config.yaml
n_layer: 22
d_model: 448
n_head: 7
n_kv_head: 7
head_dim: 64
d_mlp: 1792
vocab_size: 2984
activation: "squared_relu"
norm: "layernorm"
norm_place: "pre"
norm_eps: 1e-05
positions: "learned"
qk_norm: false
attn_scale: 0.125
bias: "none"
tie_embeddings: false
parallel_block: false
init: "normal"
init_std_qkv: 0.0172
init_std_o: 0.0
init_std_up: 0.0172
init_std_down: 0.0
optimizer: "muon_variant"
lr: 0.00665
lr_mult_o: 4.0
beta1: 0.93
lr_head: 0.00588
grad_clip: 1.0
warmup_steps: 200
schedule: "cos"
final_lr_fraction: 0.1
batch_tokens: 65536
seq_len: 1024
doc_mask: true
train_tokens: 434900000
steps: 6637
dataset: "wikipedia_en"
MLP neurons of a small language model. Each row is named by its layer, matrix (up: input weights) and neuron, and shows model dimensions 298-393. Each number is 128 + 24 x the weight over its row's rms, rounded and kept within 0 to 255. Numbers have three digits each.
A block is one neuron, or neurons of one layer that tend to fire together. Before each block is what it responds to, as a language model described it from the Wikipedia text at the highest values.

Description: Later digits in numbers. Mid-number pieces after the first digit (86–78, 3,712, 71.7) in table cells and results, plus some word fragments like "Tw|o" or "ter|min|us".
L13.up1716:126096169110147151096159151102070165100122104090128123097138128130166114134130132147197116126120134122114156108116174127182125119106128161119114134162130101137107124121104125154098110143139180100102117094146077148133136124158117153152130164136092126131089124129129115147153124129112134147

Description: Subject person references. Sentence-initial He/His and possessive 's after a name, referring to a biography's subject (His career, Stephen's, Muzio's); sometimes final pieces of names or titles (Mill-er, Kall-e).
L13.up1251:140122115093079125166075151139133122124167160133084166125134134191135137104113117151124111115098124104093083110111170117142154145129149111110139138155111142112082119109115136134130092079105169149151153119137142122097127150093112168121133155120102129129131132123116097137101126149143172161

Description: Mid-word subword fragments. Middle subword pieces of words split into several tokens, such as puz-z-le, Con-tr-ol, San Di-eg-o, plus the colon in https:// URLs.
L13.up581:124136105143112107099128128138108134104127112132129147118098157109120151110125120128090107114137120178141112135124135132125106117187093148138115096128154144143120126136185118142088166162162086118152141135141111104129123112134099108134115124094119171114137120170094119081067132121116128129

Description: Predicate verb or preposition. Final piece of a main verb or linking preposition just before its object or complement, such as claimed, suffered, following, due to, criticised by.
L19.up160:117116113150161108144115152159082138148144146148185105129120113127165139206110115110154156157075158105112136143162122133145102126125150132091150109167169138142177099130125119136156157115113068117147123128114111146111144125132154147139088157129088127158102149099110122170132135122147131141
L19.up183:109103111145122146138130137142128105129144184116145113158105090127112109127169138134148116161114139156164098129108103131153116146145116097176108155134139109124175174120139135132094132112134121189113155113110120153085140143128134132138071134124166170147135134155152104094133135141105126151
L19.up324:119122091154112125166089109120117111159133115117139086169138116143175107165142114129119132101121135103129152108120154157122122149136177113132159076095143116093137143143154160145092148093163132112105108106161140134110122076140110160154094101118142115093101152101141117140134159111169116196
L19.up683:134137128106131148138101113143141119144110120130104077152157100140152132131137152108088130088119144134142126112172093120197100135113126126127112135110137075121126198116169105136106130134135132149111130126127087167095112140108111109173130122172117154099140153144192152130094102095124113147
L19.up981:154117120118127151165143162144116101102149158143174140133126123127157137175109124147090144110158125135137130151107151131117113155087199141101141122146112129130142100143090153116125139134166114136123126125086072098140109124148169167084106111113110143119100150166137115119103138094150143091
L19.up1040:134095131112159134126135178147126137106064134118166117147113127172139130141158101134129132140127142118118119134155116133145155116133171094127090083173151151143143099138164149140118147112069115106124087140144122136163132134140163163156130125146091113127133157090132145096091112133146154117
L19.up1175:155099097131106107172169094144134126118100127134147127134103098147162134137122156131100119137085122137133144141102097111148134129128120147136118105109159104132152133155145125106126164186172140116156098122144170102106103116173152115130161184109135137108115115131101138161108179137163157130
L19.up1405:150126078103098141177122101134113125138073149113150149135121135116144133170107135098112109139133107167097127063107124167099129162119160131128141146113163145107150145126118148167131135142116096127109126133112126121092111101139141137169160096133147150165101106079142104151147156120144096121

Description: Verb-introducing infinitive/modal slot. Fires on words right before a main verb, mostly infinitive "to" after verbs like decided, intended, agreed, plus modals (would, can, should) and "not"/"'t".
L19.up287:162131134161129123119107112142145130148117116108136109093158178124134069131094130134122210066141092143114134112114146105103180144152101115095133115107085116145087109079131150141155145127055104152134142136123113126156127129170137091125130142123136122108105102151136167106123131084126118123
L19.up1065:124125112110153084135135128096111096130162175140102155133141127121145149131167144091136150109129152160110116159122104133177156189159132102100140133104155081155130154108103140113114105115128135149140145138125158125153122106175171139117127122082128145128120130115154109132145150110082117126
L19.up1127:144142118137169104107152181168132153088138162132104117124138108125144109121101131136103073146125125097108125150102111110132111164144114114146144093161118089122182148114133146112134152116085121132121135132119186163110139086151124136144154117131187107185141122135145148120127130163135147149
L19.up1207:131158189147111122114141126130150074150164112153118141124158153116117149118145115153139114128123083150089122122154127145114088157138137139126097087137061129113104118103132141127146135140104121161132083161134135148098159137134142111104109076131133127146140137180166130111108132136134118152
L19.up1261:110078139173133145120148101148159116135158108159123137122130150121133137132110083126144132120104101105138137112129157151160182147144128156121115094090121117138129124094168138107108101114154086112069180089110105125107127122119142123134113124166116136107121149115139154112099150119127159136
L19.up1420:111158114112122149101156108162140110106151155147120137110151111129141172109180108100142109146096104147118057143127120170097164156135128104137127104122111089093085121124135128139118135119111170143097114132115125110132138125101153134132123119115122130131136076119135116129148148132131171112
L19.up1442:107096138134123096125123109120128105165169116127133150111174095155158113140197087125087104116128141139112157150081120162140147152127094107148117124116124100109142108150157175147112122108107093096087133094117140104100126145124125158177087103111117162148148126128099151114120133140146105149
L19.up1702:116095106115116118133152112118132104171109134144120106144152088104121146106143143143128117102142128137089117114141146130138097148209144135105169126129119123110070099131156128171116101123124070161136154141110139116111161144098121157130138121110174121088096149105104147149092100097130092164

Description: Plural group-noun endings. Final plural suffix of nouns naming groups or teams acting as subjects, such as Cornhusk-ers, Democr-ats, rebel-s, Lions; also "the", "they".
L13.up831:140108088127112110115149089194109074112094132137195109160127120166112123083118148170128133192104149095109120129202144142124118091162102113127114106154108098077147082114159136103121089117154152123129123134160120096160139149091115142115090139110127091119114141156101140120135120117111136135

Description: Event-introducing verbs and connectives. Main verbs and linking words that launch a new event or consequence in biographical or historical prose, often finishing a word: announced, resulted, because of, there was.
L13.up181:112115135147143120162110115147123113112129162085131133150144141137113121136138101138124174128071134105172128102108134156115127195139128134130140165105101126108145119158099149132126101135121131134093116111123126111124081123166073117093138101118135189099145147130128111151153096131128112165

Description: Section heading delimiters. Closing == or === marks of wiki section headings (==Discography==, ===Group C===), plus colons before lists and in https:// links.
L19.up54:124148160128121085096114171126130156124120166130142139121167123154146135095087111106131145143071127190146126116154129144151113137134096145141137162108152121083153154103135110126206077131137161146128151103096147127125119151112151124181146136093123100101137110102120149152084110135120126161
L19.up59:135159137111132097127170160149165177094107149072132118140169120107129125146115156138159114129149133110093108117120149106139106111077130153077174126123113126159131184095103128124111142132130114125137107128101132116149137161106168151110118170116133125115127090077142140108135107161089107071
L19.up490:095144125124120101106107084100133114088150126140066155085173124141155128145104111103110145141123122161163073085128086174148103130138150120122128110123142148092129135149087148119142138072105149119123097132122115120139118181134133109158158112130147128098151146106156101109158127160131112126
L19.up807:175111156131141102107091136132117127109155107125108113139149127152119135122130128161136110113161136144096141131111137144142099154124115129131149102116109123117151172160080135143115144111093114171146129094109136135110154134100149105161125221152127122153091150137102095142151109141148077158
L19.up856:105128099135077133068149120130163115113115145104197119152166130133148098139121101091159121139157139125132162122107131128142130130127094119122088089103088108109112151158138119156133123126119129150160113107131131163175159102123118137168101098121109108126106123127167122134120116148089122130
L19.up1521:150102133110140098141075123129131136116150154150198079138108128148122128122135083103130099114197102097135135104124101193122171137108137112134158158133126140142137118095118172119120121127131141129117113150170094124134090176133108160108113164152120092093115123126130099127152132077100119130
L19.up1677:140134136143123125148145139117098103075086119096087137140120138147096201124090141109141116149121166122127102109074100147137126122103102114189178096149109104085095125112163144127107105117175146066088119115106131146145107114143137123158123110123140095146161136147093138117124146116117155153
L19.up1727:147105112133146138155097113113143083107176137120118153142115109042150140107155098054153120152104108098147138108151162105154147116120115105117125115159116100151112145100109135111084095146126149138105168133161151162135136136110121158115103110068163170133132146100117152142101168168132131158

Description: Name-completing word pieces. Last subword piece that completes a split proper name, usually a first name before a surname (Elizabe-th, Andre-w, Luc-y), sometimes places or firms (Ira-q, Ontari-o).
L9.up79:109140084154134123136109106121087121108095108113155105126132071133155101119121089108112114092126147133131129114119135122138117113137101103127140129126143111139163131141093152139103125121111131109126154167145125115116145169174138097140144138086148118105120140086139111094169136141150114088
L9.up113:140119119118099121147117138110120140132167100101100166139111107163159116113181127103099121111134096107070122101119110148151051156113101146107135123135160120110083131139138148088123154124080165159141142145142184153091125156123137148118181126113100141113086155157126098206127139189091102114
L9.up213:116123097129132069138112121125086141157112139127133110094106093129107085163114123118124110137093151126118129179061158139159136079158092088146133120123138158121125110133156131130113143141138143129082112119129104142171090151099135141124152161108117142128108112130106169119140140175091142110
L9.up349:107127129146142123143049123107140115106151129130108140095095108121116109110113104118121090129105158131171119141120130112126109096121120113092147134125144150163117104132101120131131075125125133127142131156100121140142151147145123120101174140095141120124111064089116125149114161173089143088
L9.up818:115091129095111109086136113154112131137152127145128120150070126164126113094202137133101110056151134101152148140129086077135090135155106122132140112130128133097171089129138156104129107126134141162142135149140137145096120125122122115131150156123164097137114140143105135116115143112099110113
L9.up1082:160094118145117102094139156140120156121163117096106123131096106113090120154131146094153123139152152118112088105095117127136108159146127122123145092099154130110137090096130125141138182128120138148143112154114113168136104154138125152125160170096111133160146122127064104114131117135122095131
L9.up1236:157094153120126118145162093126105070096117095101106074123102125120143116107124120124101089143138106115145146151097098144138126127112147142101144106182141173155159101111102102132116103148155144147129098139127100113117113084096139101130149141138116151135124117133122125160128130165103108064
L9.up1370:157105099149123135072155118132147101116096173132148136153155099134109066100135106118146132135117126121115146157122126091179067135156139132145137119169170127177164110119134192104089169132112105147140145158153126136132128113168109115145170128141148141118118102160120126129178128120084118106

Description: Thousands-separator commas. Mainly the comma after the leading digit of a large number (1,000; 5,000; 1,029.5); weaker on other mid-number digits, years, and colons before lists.
L9.up147:123133116153077150098149097183104143116140103085128129149144137141139082122145145116150133154107130155072112118150158174087148142102125121134141174098108131115109102102114135159119131144142114116110123152130145127119119167120152149136176126148061110128152114156145130131151126125147109163
L9.up294:110156091154124142119078143129148152152151102066106143152137125128136125078099141085142111139112149143082091139158136149141103121164133160116124140137142123181084155141156122102141169118144145118105131095156130126123154144142125155157126104124113104133148140160130126151137191161094133147
L9.up392:129163115131136123119156108163129109159116119072129159124103135115133127134161184108137143086129143101118100117110177114115139200134145100111158156116161137110098193124099135180111130123115162183138148145102129134157119175178127122078127117146128144114163085078137100135121166131119133123
L9.up632:101155102126183111108104155121133142123095141103070145146077107131133107156128143107084142153117087127101100092128115090146064124119136148132153130114149162108120101115132105159163155157117148172159182104127122120149142094131099149148131151129141125124139112124072103110099169136132114125
L9.up855:120115102138134112134150146132125136101125144079119131119131135126103160125129163067101157139129116147119141153114174131146158124163081140138128128087172112145112122094109156117127117138189124137129168153148136143094146128095160127135085112076106108159102076151134130102129130120142176103
L9.up1350:130118112112129177104155135116170145136111123145151136118079165130112132115151134149067140118120175092087101150147142143091139111131080146114165166099150152117143148117170130091127104189133123151161166120105139112149146164115121095127129111090121165120141138135114166156146103147122146122
L9.up1368:133134122112119121139098139103164112136109158072099155159126098088132079106111107116070166128079139126148137122160116059165110117147125118113151150099111155158100162087128113108146146133157099106159117115125106189186175153146162105143145134117100142142139104127144112117123146120126156155
L9.up1769:139233145123110111123103151121136100140149160154103105103179135118136132128142140118126126125098151188114148091142126128141152143122119120146154135115127130140140169138144087138109116134123127112118083109144104117122163120148151118166153126113121136114155090120100113170143107157156141144

Description: Modal and auxiliary verbs. Modal and auxiliary verbs right after a subject, before the main verb or "be" (can, must, would, may, is, was), plus some word-start fragments like "we" in weeks and "He" in Heavyweight.
L9.up185:137142150181147121134120138127125126150102095128104156065106129122174110133093141125137105107155126102103141095142128138098138149132119120106163105196115144100134134135125123131100127112127111142108126127141113136119126134117146159124190094136113143132139158132094151106141160136105164130
L9.up248:129128082139124110128089101106138121170142128110140095126087171095126120110211158146157133124105118124149152137141092158108138090121108122158126117118077129152115106150126121096088116112115119151121141107159134113110127127179152170159131127133181114141084113139117175171119140086114110091
L9.up499:140125129127141122115158105108109106135146124144116134161097128104126156114134135141137111146138104123098155131141128146093196131142108159127127117107125103131131128089146111123121097081136142158134162140106110170146111126095128136136117121094127180112124102140095141145137137152094123136
L9.up796:145143095128123158074128146127157126158095111119109125088098124162112150082150148135164171095119097125165133113139144167134132095138122113090109113098137131102144135128146135153133107095150133125075154121096144126099079160115148103138119149157142169129116167136116102133152120110108128174
L9.up957:146127145101090107116154074127148118165143136103130111101073136165119123142143101135143127139102130119119128128143134151083140135104084120108116105120126129133137140111126143116158090144112112135129126134131173064104105143131143107134101136107147149173127134157150099137109106173079121153
L9.up1287:140102148149123101124101148155123127100117160101160143128202092125143104126112119205132107114168142123151141090102163153068157122126141138161097127168162151114149087099132110128108119077126125131144098151121162149069101132104060126142154160117131127137117118117173130121143126113146066115
L9.up1555:132138089108149102096130148130123145144145132135139127113149100137140130118160098145113176140120200116136137118114121102132113160128100112083118116156129085094170166126124195090103130177139164120146156125123136137131131134106129102143103160147121120116137123125130110114089106146162138152
L9.up1606:133152140131127135101171126139126142131134163132162123126121101135117157145154122149099115102138131159090141123115115126114171151127121110122107104111124132119104098099117130125158077142102135177145124129143154088129117136119120149130121124112098141121129116120111115152112106136102164094

Description: Verb-final word pieces. Word-final pieces that complete a verb split into fragments, just before its object or preposition, as in provid-es, ser-ve, expl-ain.
L9.up207:145161090152121144157105185098079116130157130133166112123106152148128105156111116112135156170095122154133141144156148114141131100146130102106133127160125163144146107108151134153136135153116131125102157104136114103118097128123128093161101134172130158102151140125130111184111152138160135142
L9.up647:111160152134116145138142134126098142126125150136112127101105124101111146135149151091090150125092136121126140139147091132125142114154110097093126124113131115126129088145122152159159089155137083134073154117125143088140092131123132107094063148152146150117144143079182130162152126116189133140
L9.up821:100079126119141138087122126147134069132114149117114117128116126102136119122113086109116145143111127120136101141131151096121103099159095168149132168081109141136126126132172121114124117135108158135130166140139154151106112104127119141076113123119154111151109173116153138128161112121144152138
L9.up1031:117146141163121116126114142143113098141085131078146109124110111123122149127133139114112173101120130105158165140129143134116141117122125151149115131164121151094199127088147134124146110149116113108127149104161125110116139112106142080132120200129086101140124100113170112124137080097115135117
L9.up1115:097128111140139151125116134130121133129104123121128122134146122158130110082133115115120101167130157151094121111103131124149091125132110145140119112150125095148145102167140113146134141117116124171138115089123139153146139098219105129131126100085126128119113124163140150143101137093167117131
L9.up1480:132136117142112123138148105132156153143143138150103113123163127078142169155135135098105113133126130127212139120147130129152133139175115143117116083102123120139152128127118089155127117130151111141104128090138118124152107105124150085158096167175095123142097105143134116142156144147122137120
L9.up1628:114186145108120146113118131147130109141145129139144147121139117112116138125086171132102171107099081149138078121138112127151117145146117107155117133124089133132200092147138124164090112126143055144110140131129124132146130147106145169143107100113110121160107153167155153134143097124094089164
L9.up1718:088107108156106153119119146136128091167107128137150104129134118139143085128135117165180163132072137105205087158134119137156079164121095140105138106102075133141135145155142118147132109123153116127102153121120102128120093124142138150128117136119139100114133116131145131128123144167139119143

Description: Sports career text. Possessives like his/their before career milestones in athlete biographies (his first goal, his loan, his retirement), plus cells of sports stats tables such as Free, FW, Ret.
L19.up9:110107114117118128135131109085104105121150138161139136124115090122134105125136199134132143150116124150146157123120191149103121073126090120145124147134130119114125109113190149170042118129130112131167144139105131094089123108120105181127139082100117134114145117126147190122135104117141118143
L19.up245:127115135120129091107139167127142142090122109126130130119105097118147084090151109161148138153119122118143139092112122145168121096140165103107119123133148087176157127122116143120121152122110122134102077128132128104118085116079141137146183043115099095150123145093120170149117128151179140113
L19.up374:145138124115109170129134115157092124099104145120121108072143154131135097099156112108156121148121115165158105143095119130111123151152118128113124140148150156102111085097161140128113142131153112129117128097147149141139114114130117071108124095117121119126136122142164170125125115153105173113
L19.up1012:091159079191140121106092145144113067112170119142117111146148104151105093101118165160154154152120166110124163118105128158135106097155122120119073120128121129107139151117167131155132126092113126162153131099159127101147145133127089125160114079175157125078161148125136149095130121124113133106
L19.up1140:082103092135105139140095145159127106125111096128086144167095095140155104108122142125168146177112154131125144093123140180165145099182134131097101170112128149113140147122120119158128130152098135094144176128092090091142088104112144116110154153080098116145116135076126123125178072115096151143
L19.up1614:156170161130149129121128116154105109125141083116134113106125113143129109168140101147129160124093110120108161144105121142136114164128158123174136143106129164153119132131139125114152140158143111179141152158124115112136148146127131167126105154120099114137116157141132131137145098104135116121
L19.up1746:116110161112156051105117111137117104118136121116097170151115128126138125152119131127162175144114118118135130133117136108120136086103117128128132123113119096116123068151129154157158137132119146142143126144133122098132139110123092122109123103149148129118137138103099124142135115107146157106
L19.up1752:120135144108099130142158151139089113139121113097165151126129126173129142126138120117149170155158105154133131134133088120111086126130171109151093137118096164127145134149150135104104103160099117152139144101138089149158116110116104087134119152135110104114176104132104159155165122065159132138

Description: Paragraph-final punctuation. Periods, and occasionally colons, that end the last sentence of a paragraph or list item, just before a line break, e.g. "in Sydney." or "awards:".
L9.up136:115108099087145138108103125136151106129155139127133149133183127139198116101092113147111110118089145123173114148094148156129154149144070121135158083139151120114134126103118124151149152143116115140153117126086104155150123085088130133140123163138129163109146147153144130114151117066110063135
L9.up169:143134127125111119136116100117114139119127129119149133129139136078151147189147169104121122106066180103112124148119125156114160156199106148113131126149109134117105116112121088086153099119124123157191083117108105152190165139096106153117128147099093152097125140147105116124121133105093191144
L9.up204:112175127153115139104139133129108131140129144169105103116119147086138086106123143111107145106113131125138126094144094192109129149138104127107120119107110089119141127130086101108113134125151107105139122137152122169132090128136119168134138116184072120139120116123077141120104101169113126132
L9.up384:115145141112145171142146118158150108058135096077124137129173166124097129123098154123121108125119103118120156116100172077103120119145127110154130129120132109136138131162105170115123142139109088119116120129124109114122174118146147138113109132118099112084121154120132129163153115107122186139
L9.up1181:153171120139125121141161156108130128094077152088150100106128166167158100119113107140151104155125157134122119103136151180127083103154132132124142096081098115148085137079106110145111086170119145136162153104087148134174137121113118111128108151126130166087135137131126144122141147118133140152
L9.up1360:089169120113136084103130133144110109140115115100123122183107124110097127123114117080152115134168135109121141075146150110110136159114124122112111163132079121147162115150131146113073148115124123128148099132102159096141135146104133168122126134161132136121061094126128119125105093172195140128
L9.up1707:129143119128130151158132134088144145080127094138153152118179088099145106115133130117150130118140071142074119096095143122062133113106133117109074141174084157140128129152124165071128117164121128141152104104134140117120135148200106119141133114098132137123131137154127119137159110126143107099
L9.up1777:088122060125111148123126173103134127090141074076136151135160104072124096093171146080154131176113136104112139098117148155155110117153107123130156101106152113153079136161114117114127106117163101128126086136141163121175127140159141143148159145118092143105146137142081121114111152117114131121

Description: Noun-phrase end before complement. Final token of an object noun phrase, usually a name's last piece, just before to, of, for, informs Novak that, instructs Gudea to, accused him of.
L19.up111:122154132140107092133131161125099145148162121115116138138178159110109115158117146121094132157129174100122151087081137138146132146119122123143131118097184115147112137124115136102137127122115128122085114108134126117063136094125118135108114137111146126101099103101143101115104131130112140143
L19.up192:159157183115154149076150136164116151124130125135157146132113140152131135142135155107122145171156143125091099094089113122110135117143145137175131133138166135129164137096122143148162151112113161132154111144195085143120144133076111157112095194142115111117119106118132113130149096146118087134
L19.up653:153127134154148135078171129162147080093129125130146097137119110137139163119137146194133149157099173101086150103160097150119145117155088124112122139133144107110120120132134145093140124114116131119104161139090132137106160127116117145130092144120157122180107147154085167115186152131112135164
L19.up838:136106087111139120093168195104105066106103154149141143122113100133122135133135124119109134126138154093125086136139085166118152115159152164128119120098130159165108123095126144085160102127133125152139135098119124114118127113139124111075128105123115137133108130154104145118149088106123086137
L19.up915:141113139171134131065138085149099079106144160145148142151093114144163118127077109114142103129113137119150143099106105149157164132158106153078107143085103136147147149136117098139152108167142118158139151123132104126105155131133092133132108098121153164125139131118118140093144111170107105111
L19.up1164:161100131114167153107148158149112132099118151081096101146179142153132117150150098117110151126141141084137119092129123191148131128146157145151109116111126121145101112134144147174142165108111155145160104138156127131138132116143152161095079154097064047132126157128132117129136125069123153157
L19.up1349:120112157104142104091103132193140105084154170162154109094128143085111142151131147145158102181193139078136117113128141115138117097140117112191147135128159152069102122127122116151173137144131193095153148111128139127119167100132127133102137143130148119110128170108134110130100111127083121108
L19.up1352:116161121128152114075110128133144127119126094135137144130126139154138196133124112121115099153151166114119137111114113140118121106162098118096102162101132119150138045130169142115164108149139130109122122129193159122164116170164114130091138131152148122120155137132123118146140142119138057102

Description: Year-prefix tokens. First three digits of four-digit years (201, 202, 198, 191) in dates, table rows and parentheses; rarely "tic" in "Article".
L9.up88:097145098122105117090093089111104066140129166138126175128146116125127138096107135097103141155102126136062133131087129143123128133155117137111150147133122118048172111094128112161078142137128117105103146083118121173149127134121119111077123150152099139127142087127117145132149108140161139128
L9.up205:142142163101140120127120157126125095101139151121166118146082112110103122138100132137080121175136099135128118126103132124154104144137137112136147109102129141133145105125125165167170164169091127157138107107122097110139084135123160120071110130125127135116143106137150105140135131124093164121
L9.up234:155132101156185121134138087129131133165094101151127100142142071118172116107150141151166137170111167159127120188119114150107144226145139176122133078143138118133131128104069138123092120101128127088144112070163149145164100106143131126121174119135140109137114134132124098133134105161125124063
L9.up423:175153142122104102098107081110156083121139099140158122156091137158120100146162106114114109128101125140145142145124129138148112110135116084100102168116131143167144133098154114126143154122112094091128147100111118153096161149100121143143116086146108188118125109145107123138125150123130146076
L9.up967:117131124080137098112171097133093101127096091105124137136148094121117116139140110149142121127090141071149102119136099092139151133093108104128104119147145142118123118142098162136153158112111103116155114069111125131171135112061156103095160129122082159133154161102127087151147144116107143135
L9.up1230:160123111108101132137150158133124092132155135125153131146147124151134136103099144127170128143078098121126168046141145113133108122124083125134109139149100144088128150132140171094125144116150097096104117101113116145139190083134114120145079103126112148139096058140072126132136142124124148122
L9.up1233:139158137110104147132163078166115078175146167089142123131194151160073105135147136140157153173125114131133110092112118143115138170150124073161146104127136105046097093152145146168118139131104132122091127114149126112129129130144117132106152101128132141109109127105137096103143182125135114120
L9.up1776:149141152170150147136099147147145132175120141116133123116114116122105134115158133143116134130103111084122129152115130076140094110161130123136077137147139136134110128090124086138157099168109133128109134109142119151130145149078139144083124136080122132089123150126134111139141135122106124098

Description: Year-range end digits. Digit pieces completing the second year of a span after a dash, as in career lists, lifespans and tables, e.g. 2008–2009, 1994–95, 1931–2006.
L13.up479:169081116143141171136133102148155155109153121121154162105103152146160124148109067117123114115096124148133126133106123124140086112153109115097123142165104114128108146082142127091120159128129122097138097099088084085143150115119097168117075153121106123134164140120149122137115116165149135141

Description: Sports results vocabulary. Tokens in sports articles and results tables, mainly the leading pipe of table rows, plus word starts like scor(ed), mat(ches), round, Play(er), football(er).
L9.up3:130145093065122138107112135119121135131156130135121127161138125123146125168096143165092123129145121096130117129141164122109135095117137145142109107111139142101085108136109131116151112145165160126189123165135143091198141127101117126156088134118109117104126139138101128145147121109152152091
L9.up321:130143125100123096111118119110100086135139120095164158136140124092113128151105131103119139159123088097162120117136138097073147119122166142107114116107161127110124102122126129104186097137119117121171117090145152135164127137152168116097161090112116123141127146104157115141105152149131136121
L9.up368:131113143086128091121122159123154129109120106108103173127127065176101091141160078139081132127083132098154141129119145106108104121127147091149166125101110122141144153139129140108139153117108128093114118152116134138194147105143150115121145076108128182151140096156135086124090128176154118134
L9.up445:112132085092138119130098106130116126129106153139127171116120109125136117075116137099145133104109120136109099106092148155090089115094144105138158120105103176127144131129127161133150120127107116118145155131171147103137159108146073139149163142110110099116136160100119143163140137095146130123
L9.up454:133137109112127126145148141136125111123107117131147131090120135127122118136086110103148127147096091161139128153110123142084103124138177159141157127141102179128111139145121099145185100150084138146127121127133135097119116096147163116113167129087102084121132141094100095098141099145139163093
L9.up1572:143085129146121151138117127108123145126131129154105132153081116130121117151059136135114129132118104138101152122136115105082107125100173101107189108117117154103130139102179138132143179137101126132100130131169133101164173070120118128128184145091118130139118146108079135155177118144110156119
L9.up1643:067114107112126164118108140146066075132142136156137163125113112117122145137088148123088112109134122125152154126113135153077124147097097131096109120133154152168156144132092126131158142142136160112149124128114120105145137114096122136142179160153155067116157121156131138142144114167116114124
L9.up1690:124156090143138105140101139160126152092136119133118128100101109121162124151060087165123130113069157157154101127156120108172099154168067131123110137129125141140134108096126137099161121158133130146130119096110141116135111120101110123103141110128122111134184155112118111141138126129135128095

Description: Number-internal separators. Commas, periods and colons inside numbers, mostly thousands separators in tables of vote totals or attendance, such as 8,741, 22,203, 1:17.97.
L19.up34:094160147160161142156178123058125159081070145127127119139108137154125122118126129125126119159102127135103130094143147139149147134128142114114139147103118159149136169092163101156114140143156161138107078128138107111136117111150113130111155117110132090150155151090185098143164134122133172140
L19.up44:126160120122123131137142111100163110113117113125133103103094133127152131139106149161116128123110130156145097099124117127150108133132106123159141162080104087125083130118111101129159121129155129127154088140164170116128122104129121122108113129107080152129076128136140130088133165132144142152
L19.up56:156144131162135158184156116132121149144161136120115130118087138131131164150154152100139130115120130127108136121084115121146148140064141110106142131132138112131100107146155135115122124143113097109156100137140074141109132146116132131117097139135099120165105144132141150152095132119146117158
L19.up553:105084117100120137180147136168113102141100119171140164100129151139080153146123157092140163140143160125140121102127155145138093143134108132094149121103114102165075129108129118131183136129138112115105136164172125153112121131125171116098123123133165151125094109127131096137142132157084125175
L19.up710:162116133142144141140181149138115136095134130134127160117112156150154084139101131131127098104140119121168136187129150152133144133087126110097127085100132142132071150074171122156121122146094115092104147156099152170100090188115160134152124136133135147109143123138121149185126100198131093118
L19.up1186:103151130162159163167145120137087134144118136103111119105105149116099143133140108112149099158144096121119129164118114151129131104104128129116168091112115134135086139138112107144145111121156116134101119139104093128100098182127118102110154086125146173140078119150174192122133096086146129145
L19.up1240:064135143106131144184118129131113093174105103094123113131122167095095120146156161128163166135108144079117172137121130127206131115103088100093142093083041115115111124136148113121121099133161130128127089134101117090175134131106144118131085140118124133154133142139134133185128114124126156118
L19.up1252:148119136094130117193181146150138144127118091084106124138107130111119099140105150134152138103119134158133081125128096154141097072153068109123138128132161135149107134108113110117117147137133147156137147099145102135105139165146124140098101105104133128093128106143153114142155116090092158164

Description: Verb-introducing to and modals. Infinitive to and modals like can, would, will, may, could, did, right before a bare verb, e.g. first man to reach, believed to have, can open.
L13.up1380:114154097159134110132165088130121118174119178107131120169133137088132108133156181095154144132137096164117123079144148148123137089111102144127129070129132149105102122117136127131144154121133163137129106146147153080123125155147161177149088138123163132136141122097140175135108125165122110132

Description: Year prefixes in lists. Three-digit year prefixes (199, 200, 197) and table pipe separators in lists and tables, where the next digit continues a sequence such as 1998, 2009 or row 10.
L19.up523:100128130121124165090140113166120130120133095166103133104124119158135169133128124144080093127140108140124118132100128155169107135132108141158097150126144099080120137115157108105124157139156144146126085109113096131112119117170134155138121123135114138140143161104134184146118104104129123130
L19.up583:115159091113138123143143116151170106148145110103127104089114095134118128085106134131143144152160067127090121115114174119126116120135167098109166113119124101123124140178113096053124123089148124083111178165129117126120106112076124129141153131107132122134149119166134118143094108145118095162
L19.up874:106113118140129116133113131130119141094134121118112157097141087117105097088118126143116097150110127137173136128092112161105146135134070107113152144088136111158124115113124230138135112171096158100143148121120169108124091118112160133133159104164141120109100145087163113133146137171114142133
L19.up1111:113182128127136133090130102121140143139110100147133128116154154158077127146136142087105107144100110137107126142117152124157094120082081125107114151117136132138140105056138140132142114110144134160127124119127151143121121127075127145134135118050150148145111087070108135122139126138125107067
L19.up1167:150130106129123137121127127136121116161136118130148115096110091199107150111078147179115120132089114097141121108096155088122099135121125115126107144140130132138156083132159177138151108134135144115122156138102133141124119141089091144123117130109135152146145162093218102160136120134163118136
L19.up1395:127130134147135150118148140142119136105163109157133146134127109133148123114099120125073130171179132155108111160160142156145108139105097101126109131127150088171089174094122152148164146134070110118099159094082146080148073151083104145126086141123130123070119133091156100125159128201122105140
L19.up1477:131139140118136133135093157120110118114161114116103147129131114136107147130098143145097140137110093101139080059134148147077138172110096128102154110188160129140147097100143112109109111149104148082110121106117135112129126112097132151167160128101172134111131121113145093134146125122151109104
L19.up1715:158145094115139156142113122113078138135129122139136138094147089146118142166116151162152118136081122151121109111099100130118113120114116133065138181111125216100166091098159150077112083106149121092091145103084097196099107064130123134152105116096176132120142096145142107148134118143150091125